Weights of a small GPT-style language model, trained from scratch on English Wikipedia: width 256, vocabulary 512.
MLP neurons of a small language model. Each row is named by its layer, matrix (up: input weights) and neuron, and shows model dimensions 0-127. Each number is 128 + 24 x the weight over its row's rms, rounded and kept within 0 to 255. Numbers have three digits each.
A block is one neuron, or neurons of one layer that tend to fire together. After each block is what it responds to, as a language model described it from the Wikipedia text at the highest values.

L4.up90:112135141109184111138133128164148120146143140117117121131163147169142143135088141148109158116115128118119123149168129179073104115116141139136140147102132128113154102109114121137081154151123155135113139135130110130137141111156107137136108110131134120147112188108159153160158152128141121149100095117132154098108163120103127165136132136096133080110120099108154157104107080090101135108134
L4.up129:140112067155147096114102134161073106121096146162125116116131141120106148166105132132130103124128131125114168145134113115134131163145165125104163130075134133120149118101151096116100118131134121142134125147145132110145156129155107158141065132130131135145136158082136122134150119123117100195130120143126119083097119130150086175149114144115157126093114114115127088160143090176103090178153
L4.up164:095137146102148145123099105146065127113150092134111146098148130152131109108103108127136123102125097110122134110115163150086196155134151127134142127091118121077114125119092178101140110134145099123139115135130111136077136103138101100116144139107144154192093122107127141099121094138132114145116106143131166120113107120163131130125105158131087150156114125126159119133144112119110111145117
L4.up194:139093140137144109138115118136101133106162133136118138100174125118125077158097140119167128113118120077150126178123143122084147140168184131141162144097141114147118152119081118130133119144130160138133096101125128126151159160137110160144078134114134147136113138109111106157124112112154101130103142122136142126129111134123099149129118149145124101126111151097114115144113102128143142133116
L4.up277:149134144125113075132118091110113140147178138122116120118165144145108140098081083103141116132120136100136163135121144112111129164182144124147111134109150153103148120134085116112120162144140110138121104181097107096114118116142113136122136107092119135178147165126145118102113085096186121131101180097130148115151114122137091122123084154118104143113129115114151142147154087162102133080152
L4.up285:119074150148106143123127154164163108128123141148115111095204130139179079096117118148172133118125123128154124165162148141124149160127095125106127113115125114128098137086127109117109094138132129125119124142135142115117166155151147154116038122153142163153126169080146100178173114110133081127115124135115112109099147129128120151142126128101129109194152136108136135098117128123130108149163
L4.up715:125113200135120135130162147121088143113149094144116130091160172103159098143151089125116156170103144083116094144138155139140165117173150120113137158102108151139136118120138132112114121119129148152165134150130116114155133132143095139106136099084133151115139122101114087104135138105143130117165089151164146103135102118113112180132099116107082095144071119140139092127128102152114112129119
L4.up895:151100113157164135124091098164095136137144151142116056111169136101096110154110153153173112202145104110120144124097153118101117114111119158112161132083125114154113131084079125136118127145137184128126176105147097113148102182103113153135081112153124170151141128163121129162140159143125136146155160110166098107141140106122121195142134138126088113116158148126098090137118117159094157114155
Word-completing fragments

L4.up14:130132102162118164111111111203145134156141119079120113125159119149136160120088153088131107119086113098143169128131184091118105102110093121110136101105104144123108112142112155152120116145137112116139153088149118118127114158148129168139111145096141102136107133133141102107154099159122129125127124094157139138139146114126146154155135107114097119156139135105151103068133145088076107147120
L4.up440:104125164093131175095156127132164094109127090157122124128117122082066104113104136118134127129135153107144150104082159129117099150094111141093125138134154110102157150121120125150115160147108132130133167176110130116118122140178146116102122149126113113143102114129174114116143072146118127118105151104110143124132127100154122124138117162108109154198113163156136115096152128105087085164111
L4.up510:154118123142130158098171112151169119127180150081117140101154155120157130165108129102091140163116100118152171151159166111115117150130094121142144125095109138132171110107105140160054169129142131144137140163118121149175123183160156148098088170138164104124141171115141094136144106157135104168120104080154129135133142128107094166123131102079153144131123158116123147101125142154126169126128
L4.up772:174095136140131168116156096196135122110145129112105085124151133130134095133129135098142137137141132143136167139141128118107136123154103108142155112120116141133115097085106149135148115131119093140162159126116144126154125128157147151093121136114129154168188158147219115166135123104097120101101105102198132113109132147113077145137098140155124119071152164099107103085142127114134140132117
L4.up905:140077138112115178123096144099160162139145097113126127123110110165126117127117131133095111181107111107176135106122179114142133154103097128149134130094093111127111127109140162113124118137136093145123172129106147128174101138163150182110094114108178145151093133137124088128110109141118127150083102114136139093145118099105127145141168088099166099149122142145123124079157124147120116152133
L4.up941:099103125134168149124091102104147122149164118100129136130159095097110122143174121089139109141150101130174157158122134122072162125151117118152134154132138138126170125128089101145117160156167125157154125112047133067165159142122128133124111127126126099160144123107128111159115119123129104120086133102117176102093103120116117076148123125134114102149153128104124146111124104132135164093115
L4.up950:166099145125149136099099126173133124118170112078113153104103150102088137127126137117143116159120125113144130135162179114099147170116170133126135147064096128114096119103118140180120126134121144140129185101123136103148144134172102163121121127108156120111142132143199147126152139086120131161077113107118129126124123148110118137130137124109095103137139112091100138119103109131074152103159
L4.up1009:081145164148107130103141139155108146101166159097118141097129114118090120153146111079112149150109115103143144140119107176071137114096128103153130155090093116078148133122145168126101080152131144137141135150119111085125112118178173115114136131127113137122143128131161144168114121146143104126126102105105174124092154114124138110138098149067108130112160101107145080125108112100100143158158
Word-completing suffix tokens

L3.up459:116115185103155117121133121150105132115140108131121137127151111151211131133103137105156154120126147097134162162134123133090156148083116139151121144070121110128130111125125129158144103136121130148122125080123122146101130144147129144120106128104118171130114169060176080115154089144120129134147160126147146102157132091127158124139078153123142105160106116120105091111100129120144109120159
L3.up791:150124147155130167155170139172120119115124139132127145102164116122112073112133096102155140121124133066125148103156120148111119121135086136158137142144123100123161122101105109098096118130134128165122115099074141127090131140139121134154093110126136154149136118116156083131124103091146081103110118092149155136107106130129061101135135152150133181160141111143144132179124140134129150147135
Split word endings

L8.up238:127135129128108152128173129113119115150122097146131103127114085141144146095093086132177136103115126118124113140101117153127149151105100079141112128134136145110106122106126115164088215142152102135121137137120152102123109129106133131110105135114136128134133149147138078125177128137121143164136133176118138103137192113104139114137117115095133160132115116096159156099138146139158153176139
L8.up506:097114114157121149107143113110125131134139146094092074082156132160133105085141126122138136085155117119099119108156119166097110149125097130145143162110105125138155128097137163116136173092129127146151139178114136110134130130120158187118123132112118114112174159064123085163154137152087125134124129147126140119159130094159094078132123136116088105134142137097145166143157116119150104104122
L8.up507:166135135145152124131115104106129123136179120115122123117178095183140127133130111073122125101097149133131133132130098187124137144123116121082128110126176133110099131115092133134122139144158140141144088185128189129103169101090122169117133157111138113152146146103133118184137129174076128125102110156159113101143132116151141106110099125116129123121160153115171134141120128126147128148101
L8.up799:105128139146162151127144133145094119165162115152084152125164105151081128127139089115129144095154106122130155173147083155112154133118097130127153148118129134125104128091150153146100134097146151158119125134099156129118132161143148117105133165146131095142171107111105119152159125174141171135118119105137157120169120103158123087138097127098100145139163136129146131143145083117124104154140
Surname initial letter

L3.up241:114168132122127104144123085125140135117117128102121109114130117138138126080102127083091146128116114133176136116134106150128123124183141101144144163103146124135130157145116131153114175120113148126129129138186141113107118141129095142138105105088096175157145109191108140131155144136102135136132113118117172124194108111135142133136131141127108154178124147117129100137153118120119091124141
L3.up907:114133157086128155128143094121087144160108127107129126127117160143109165115130130086076150141115110134135130144128127131123139146173133139171144120110114144173121121133104122169145180131109134136143137138121104107085106102079107129154137106075095126142145129154167136106146120128075152107120144091103159125174119131129137137128092135145090134170113179109164160142118119138159123098140
Proper-noun word endings

L4.up168:105154129111142148097140097140109115109138136127118166141115120122126142113158136112118178120132165082131098129096108128173114119116097083123140090125128136160131112137118118142111156128126077141140155170124124120134100131141114096159089090051107142171121082138178113110150112156123118182144156124177156104184114139123125140146075151145157143166125183111150134126143135114121138122169
L4.up254:101128143100122100048141077120084107116147139127124126141145102157055114138097103124141141107125076131140130131149086133089090118091114123157110104115111156123171150121140155160163154135117135170123126118150171113121092111133122177152142095088129145151101163113135112107130089136111165130081142152141173123148099160125150126125147109142126128146149142169136131159091149139133091110115
L4.up418:124140106147139167114142099120146125099148119115119174099143140196119139154120102091152183078079146105156125121147088125094117127152154152171142157148170165153104136158111148089114097146145151137145144144119167070118128161095119146143109099092131117114082129142114083105130116145113126151158112128131138141166157128147118109137126173110144091194104141115160122110129115169148116133136
L4.up441:147137156105144141152116111145113126154088117157102140123111123136136141123113116125065135127092096140129193136140069139139156151135143095160112101141154179098141133140104179137158156157121111157144148124148127093137107091115114159160123137064121157137137141083131132109129137150119137119132171124126148132147112116156112143144102143138116114115152151116141136134145090159160124142159
L4.up495:182155133138108126115160118171160089101141126150114131116110125170109146134143110115124162081129123145102151102157083138124145143124114126165151145136118134099100097106103118146095148140156084140116139143129197088098168113117094151117129102097150111175140083126151140151185104115105126201147144113209154130155131160156109096151088116117128128099147135105140103133133111148122139138118
L4.up585:153151123099130167163115144193147138073124121157120136097115122163137131101126123096145135108118169144148174124147068150099142117129103115172125128142118136156147093120133094153127127144116114137137151115126141084158137144137071163137116095087144107127175135131125129099126124117125134107120140177148121111106142151152100075152111110131134112168103158173151117115083104149135097099157
L4.up617:124121113117166133145149101088114093104114101136105134136127138115120099118135139125161144155127169137161120097151086182085102128119145131136133142124145088129136156114165137135133145136126165128126140125154169097123112185077162151148104140107127159151123091133130124105170132147135126169135147155140144121090098121142163122175144168116137135135153121121119094086115096112102070142138
L4.up714:149139147095112116128171114157081105118164134123113121105145123139136139118162115122102186083114136099168147108156079150116114129148094120127147143131130130129123155113131131158120150136141119146151137108135157128128128161102151150174127126088144139125089110116132085136183138154118141137154167107145142103134098124130173125142147179128110140131132120152158098135128076122126089135126
Final pieces of split names

L3.up53:140129175151172138113142141134173120124126125127119110103182107104119144139154113083123165127114121152135102083143161130117137140169102123173126150122143117162118130110100089161128154150135183142162152064095131112096159151147135106122096135117128137151202130120125107169156103159109126179136123094178137138175097124123122122153091125095097093141122110117074129099088157107100082146155
L3.up546:128146145148148167124092141146161108073138133111127094090146116127122104107160097090119158118108169122124123124132122131118152172166100159123102166116112149082170130129098158121128153142147135128160143125117156144123122139123103147110114131094153175184167145113122101172146088155116126151147107103151185108151104097118138112124106129114127141143119089138097162120123137137109109123168
Final digits of numbers

L3.up686:152133127147139147141144148153122115115149094130126105091184137119149084136094117149157117139100154110121152112206125139111115137121137100125143129097137159105090129078130106153102099140124131141100121135096131130119132167124150123094119129130150130140172103060156104124151102117117103103136078080193142141137149148107109106139106130105171113102161129129137104092135127151112184128099
L3.up766:152148130133189154145128129108105103111138087132111106092134140156127131106103146119186144188107117092105152118151162112107113113112096088115120119119162115052124106099115095122146134138117099177149152122105119108072174152108083146134155135122117134161157117094144128176134082143078146102143133076130135110129139118153109129144108168144125184156141130136098117197129146119147179100144
Word-completing piece after h/wh

L8.up320:177094090082149149130109083117143072122168114125129139131139127155150121120127116131156151093113146164127126135146126150126114150090133113163135133169142116082122112146153132162105159105169117097185105162113120167108113172140127169104109136105142113153111131135083138145160142164130146100152118107133123126121135126130098171150103102121082140145120146117172100115098113108148157111127
L8.up445:152146129138140140172149098122152142134155125105105151132140123154185103128129120111087117137128117148110169133124125101133125155108128088148143133118106143176134116141122146138106177111129111164083174137112120136134109104112110158123140113139190132125127129093106101129150133136114133125101145125125153143110129129132105099160108128142106094175129189130098123113140101093174087112147
L8.up607:142180148090133121121156111157121082184160125113142182141146118180126152084133144141122116086097148139144134144159122096151164152147167115196124115123128167114111077137145157137123148154131090141143130142116163135106130142137098194111097132086136113158111154082102112146124144091114138122137135133116166144172133112124134157128108156115123122154133156145143103132136124116131136144152
L8.up707:125138169093168140150158110087110132156141104115103155102143067138154126104125145138102169145124083122111171139122118151135091173145144163124139117092096075134159069123155140153140125177130149175158125163164133128099121085127108164130112122099167149123116125123114124130138140140116139141132152154121143128100182116133130169139103132112101143183136112113157113142130150126161083116133
Given-name word endings

L4.up141:125102132139171149119146113149120069105131113145123064123142107150156112129103154089140126113139115100139159121097145141086145113113114123086091144110105112110138109113095124124129123146168136107134130113129119157125148181120138127101103115123139127198124133110143110108118075114111108115169131078155144118151107132115124102126148105103155167154157161089113164087170154119121117144104
L4.up148:130103160109153148111077124133121104116125180086105141102116160173122123120080164115152151146148122104114127088119190132118114090109112142160107128080105150111110074123097097165127106148130121134107146085141127117105142143106078146146131090135143098162160140107170127149132126127117108119106160101127137127155163141133110119153125113135121095130134167113140129135131145139135125105192
L4.up211:126112145125162138100113128133163119090110136098138182124136160140111123116129125093137105124127125081176107128143115144126105154117107144149150154118158155174112111136132117114099125133155165148130137138092123115144121125137099097155087123087122141128123131132162149112101086113145153181111198115107119136143079150121122100153084153125161142180120151106150129146127113105088094141089
L4.up376:102107146108131140147132116106121111132148116101104142117153135133134111125113105134121160171133168150137116115141182147122155116134173081160092133092091138131118120124112101155112098139135185142153138143141129093111121130177073161127122131100084135156134166114125117115098131151170131159087148095117119134154148136120094146132072187107108087172096145151133141127145160161118120113140
L4.up575:122113120130120161172130106109114104130144118147105082098100148163130090081143119117135128126125142121153141109123162154154138156139146118104105154111143141076150129115137094124155132127131146157150117156143124097147143101125059117167116146074097147166108139088120127152103090126157137105106150115114141100109136138135112115129094138136143177179133123125161145145154143108127107102142
L4.up653:129112155120142119148188131136128133153169108115117073136132131178137154125125149108112131135114149122151142142141119165125145128148147136128110209098097111093094130108117083144104183163149149130107104123145134115103157117104126157160092118083133136148155093137119107147140119138099111138140090086127169113160110137132144100156116076117144130142112105132127102131147113141107115149091
L4.up670:103115110173141138170152129144113124131138136113116102131144114154144140116122151119110094125121109146131147140096094169119132109142154185167130181096069143136135115110123100111130112137132107123130155150137116130100144130106127142190098135101126134202087076138135125108097140172126086143164134109152134121095145103131099128149078108134148150124134115120099130063099127141122115161100
L4.up908:101137119124174129123084111148147099094138131116119154118143176141127139149071139110116119126116084113126139134119167133117103137119125118145122155122076137122136104106117095105127144144156152144108096109106148132183122141136077117140126134082109106141090115098137111141099089162152139120115172089160146144171137126149107136143113135115128123186101103154104126147131155133128071142123
Word-final suffix pieces

L4.up201:144153177130092085136117110138102125159158143101131136117128111096160106134127130093120111151148135088160098098131148109083162110164120110129153134129106131110106121121146113148121128124153117137089082111165129129131139139148092153108108140115094125203153100077158105137155099152130098152109068088147130127179126143145093126143119100103150146122107136119128115127163153157123099165145
L4.up259:133119134150121159109172158157134097108101138134117138132169112100128132133119097094152150158121124113122151133207130127136154170125086109125124146118134130112119131084124150133133134122139144153107112140101158148176133183145078120116086094129116127144108137117125114149114140149143085091163139114160163127101099111144147107145133115094112109122119108101112106102137107177078155147130
L4.up276:145110159144152169135119128132131084063071106102099123083180156107137096144159126102116142098118099141120130143170153141086135173101110132121080137135101134144161134109096123143117114128135132139119128100136154165126134204150157154135157178136120191201142166056127104146121140125120125124140112154134155129110112157122118119143110120081136093129149122108099116107114160142130080114133
L4.up520:116110155159167103131135097115100076104181118103121090112155110130129112089145131134119157162122176170140110142120116132114139133135084130143118160117120123081122150123146140143152161131143138174110162088097131149152112155133133143123108133097130122158175126110142107114130141115103096164132104117214138118148105116119129109141136083098109132147102112141090112092124127147109105127182
L4.up534:179110133143160132107153138160124142124132109137106129110145099111081145110195095114142174148101175152164152121151151145142121160103119117139117125126124112085138123112155122137089171132135110133138135137163152128136143121148103132128103144127155141121145138111122101134155142109115117150119107155133124093121102117143154122135123097090175145108126085126109091092071101124089125091224
L4.up592:141135163125123132143176136125156095127139140121116089106153129113145134135125095054114113152124121113156093140148141162100126152131078120113141171133096162116167138105138142113117161127155119139109134130128134133135137178112124199161140154120109148194157139081132107128117126152131108190124093169156127126141108109096135089120126105099145153143119101133116100131095107110077126167136
L4.up764:135145158154152208123136131158164073101125143105114104065189084128081139155154149136109180144108116149167146127144134132111113145116121127183133149071095129109158143111127126142128170141129132139126148105106149140117108162135140115113122144121144148164142154148143143172128144146093080134124120119187142108121123084123141090142119131092066100144137119120064152088135124137129164117128
L4.up962:109142106104086136165115143122134119071133144103124154092126089161126141146178131117095151086084125143136135122157111182160141159158132110106120175140122105123128151127115156116095164128146102123122096149137153169119107158113138129147145110065104157146108143090078117158128111158104138148116143128140144142155097111127146136127110142117133146172139139128136140079120135136158127114130
Digits inside numbers

L4.up231:121138127130143144120161116137091139054149108117131125066139127137138108121134100112144127124109144199112120129160116165059102112091144136143130118097102150072102148089131137140151112129141100173187149158112140116143112121108143145142138170132147110134182136096134104138132143143132147091119131130175130132112180153149129118147097116076133143109093125117111090160151123144125179135135
L4.up423:159115092125115121113121141134120083136114137145115164096148098138131144136088109136106116129107125061142120161155089113094108158147148137145151134109119143108121114125116158110090164173142146144119126097113132097158124150092084145119109083139136161131089121151162123135113137132139079106136170127156149138125162131087141122131114132120082094095128165138151125080107075143098130148117
L4.up523:099128102145161137119136114134115094097144119124121131102157122133127097106125136087109123124119120110131156129118150162087107127146169127118122144108086168127144130105142114134059152155145115162126120119171150129104114115164104135130134141116134142145136132046130072100115126194175142178123128101137117110112117169130113149131121118138137134149173087142101117108139118123145106112141
L4.up654:132121137131162156138123148122121082089121111099119143088157130136108120138103110117116147121122147084135134096134159136099116148103147139164141113052081132124107122109110152124104115135119117166112094109112128129108118157125113126153105127120162142174116163098132127099151101109135139125140134069141139120106120078128150097147151076105130122155145121152133125137127122129118134139138
L4.up671:122140138151149108093141133103084091144144142114134111110168103103127093131098143149135132161102117103125121122128129118098114130142110134156130137069146085155089092073121105117121140152141169135148115147113142140120137153127097151137097094112186140128131135071121129136120126104156141159139078079161118137141097123123138126127130122037121111115146127156080117108122132148095139124121
L4.up720:103121133134157095152137104128049107116155121137132129100158088147159096156131142133139164129122135134161130125135152147111094125157139089143161143108113116126147120113159138130128110128141108184134127141074133124159093146184111139137131101122171143132111138118168091069144134141133142155139094120177163137131152086110144158150139147118115113121096128117137109104139091122110145173173
L4.up812:133123080135138139150098158111089107114126117112121144097139134134146075110169096134183134120124194096148150162135140120146125111144106074143119152121136116105089109125155121100122162149147120107104134136108151105118143132124057137107107133138173140135118109117085127110157144136160132160154178122124138114111087132126181173118135101160134143139148129097107129121079130134117143163153
L4.up881:094139148140134137130121092146120121105125114182111123087110101117108100096089098114156106142100127113101127158175109139084152148148118100109119120089128175101155116079109151128133112132133129202127112126131118108131141119166158137095158125149147194137135130080140129135142138149116180100099114157130155148151137125125106148136113114119108110129144147130110068089104126106137155162166
Mid-word fragments

L8.up345:122114081109137141124095122118139135133145155075121149126141140153103101105098145141126130134136114073107139148130104117115130096155127043144146151077132135101130094158146130147121132131131128095103142146151143113102150142118124148151112105135160102128159112134171073097158147132135083120100151137130128141145130142131168132157146113145093145118140159091106113136115078125129139131088
L8.up347:158122125137127120119112113095207156102157148113087146090125130180104124140133129146146097135120101117115179111155087137126118099189111055112107152091128123131101101095098122154123132138120121128106160132142159131109148126130091123169118103141166107119123133135146121118150116135094076120114178110150158118119144132141112115123107158131128087140113149153135116105106135124120111109144
L8.up495:147119121133155140201128147127148159119131133088127161108153123148139132156111131126132122067100116081079128178145137147126118116121113098138127120096123149149143112163133109168129144162135143111139163121135162133116139127174103158132091087079155093121129112169158110097145066132157135131094127096134124127174140104123117129124118151113076156151154127133113120120077134147124129170129
L8.up939:113120089130117127132077142125117149125163131129125108126153131175110052140087122167133091116111126104124123143119089097134152090150109137126133115063138154128202098134154137140105110181119147155110165103114125099132120125112147104125132090128160107113131142110127114115160124152118120111114129102124136118154185124134147138165131081124093101151139120152126100123092127114148139155159
Word-final adjective pieces

L3.up522:183116104094131144111086145183128139144140123069114164116119093146119090141107146095130115130126124113163179110104160105117116158126132135135125105124124109097118117143132173158123137143145102123098178120120139110110128143165138122076128139118138123138094106112180110169132107147095116171121112132126092100154133140113148144149130105125134155151138139074151131095120154123129110093177
L3.up724:167065132133151195105135169154161110098156155069131169121113091107087097163125120166135140153135100094182131097128178113079127131136128128129130173125094115163125139095129164136134129132117143141141174127122161112125166158131169136103128141133146103113089115094167129156134089107100077168125113138096118128111147127090129122132103174112130113148171102089112156072115137120102113143164
Ordinal number suffixes

L8.up118:174094133137140159141194158121126085107122108097109132105129123108087114107109125123158150090150104131130134151116110136123076106128168148120179129129139127122146131142148139123120140127133099201140142122135156112128137099107104167146099159109126107190171137134133112141134094114091075094135142102148132098117114112142132170169118137099168129112150140129122114111130090097112083125151
L8.up364:136136116114119146095105108154121108125118134138103117109166110142131073067084103183145145126122096102125096194123150121120131137101099129159134141108123156131182107099157148174168124116152107129126135126129139071124168135101123134074132159110152087097094100143111115133154136139093152123129124145153117116158130109130143178150148142129121114137097115125137112140116155148152124142139
L8.up636:127133117168120147144181162153180096130134124078111092108130122149163109119120104149119115133079139086133157122130150113134126135153083110127136117095100123168160109080102146145130121115130120131128145180151166127153139137156146137127118144128173134128132175165109111111094107114102131139115140149136138101111152101123138147149128097087163168133111137129135164115170154114115166168129
L8.up874:150064099132139124096138161178112138146121112128076099131161101096168109114119130158122114131126161087146149197113074125112114143143105094143139120119120146106138132090149116099110157150120100159151140159098148098121150100144083160132108147140128140145126171132117115149124153168121129160147147132131170064078133109174131176116108130139131127121126131093116116099102089124119141161115
Role-marking "as"; split-off "s"

L3.up829:129096124098118123123129114168126128136105115132121185125121124135159083160089127093156109098141135110128163167110122164083118134112168159112145174104122115149145093089109126119121120147136133125196123132080124124130142120127121141179080138102123099117096137105162121111126133142100108115121116176098127081126178137076115110150125136120144112145120155120158120110083122105148147160141
L3.up857:101103133111157180141140162112091107096112117107103120113146094137136097128123124113152151129122130093107155143136164117098154145121144120118153170087096078140196129127126136104116097150116123146106126131118115166145126155085101110114115113104137171154124163116154101124124078142137074131138180136168151111130142108118151111122097141110175130143109123081150141109129128127113092137158
Word-final fragment completion

L8.up48:160096128137158104153150117161137090134129105173064116106122096158158123141076105076075158086096124110148110114128120143118144171101161155133116122092092163124138114126091161159126140119134122181133148118145148124131123100187129108144155175104150103141097141132168125095168138166093138120114087108124129123124148115155153130129156098116160121152114145124116134135122156099160125130155
L8.up93:147131134129147199155108108125119125107119105135117138071140155147169119159105133108113096134105147113155133101116153104101111168138125133117145119113162200144124149101089098154115131140130123149131126138109147124125165119172136113155111101134164131161150145084137110149119105205166109104105166129127084135118110116163086135158105137113177104151158117126115139121209107106110159103139
L8.up201:123125117138144179131161132113149124172127124118082135094143176157178061126091094092165136141109153076117117113137146146148120103159108150153154109118142126087133084126138117119127142183112143170132167081106091138140141177134093119199125117110160096098112175106165108117122084153149117109118107109136092100115122141134107102139124122116139066143147160110143127110090134124144153140116
L8.up459:121155128125199147128151100112133137152135113133074130126136071101087144114137137130117099178120086110109156124154137135126133101123110151132120100118102116116143112140102112128056125141127111161132142143128140116110126110129123101122113109142201158154139154136135101121152144127129158173119128147152173112137137116179149138107156139144057126131116132119157140170156083123144134136177
Word right before verb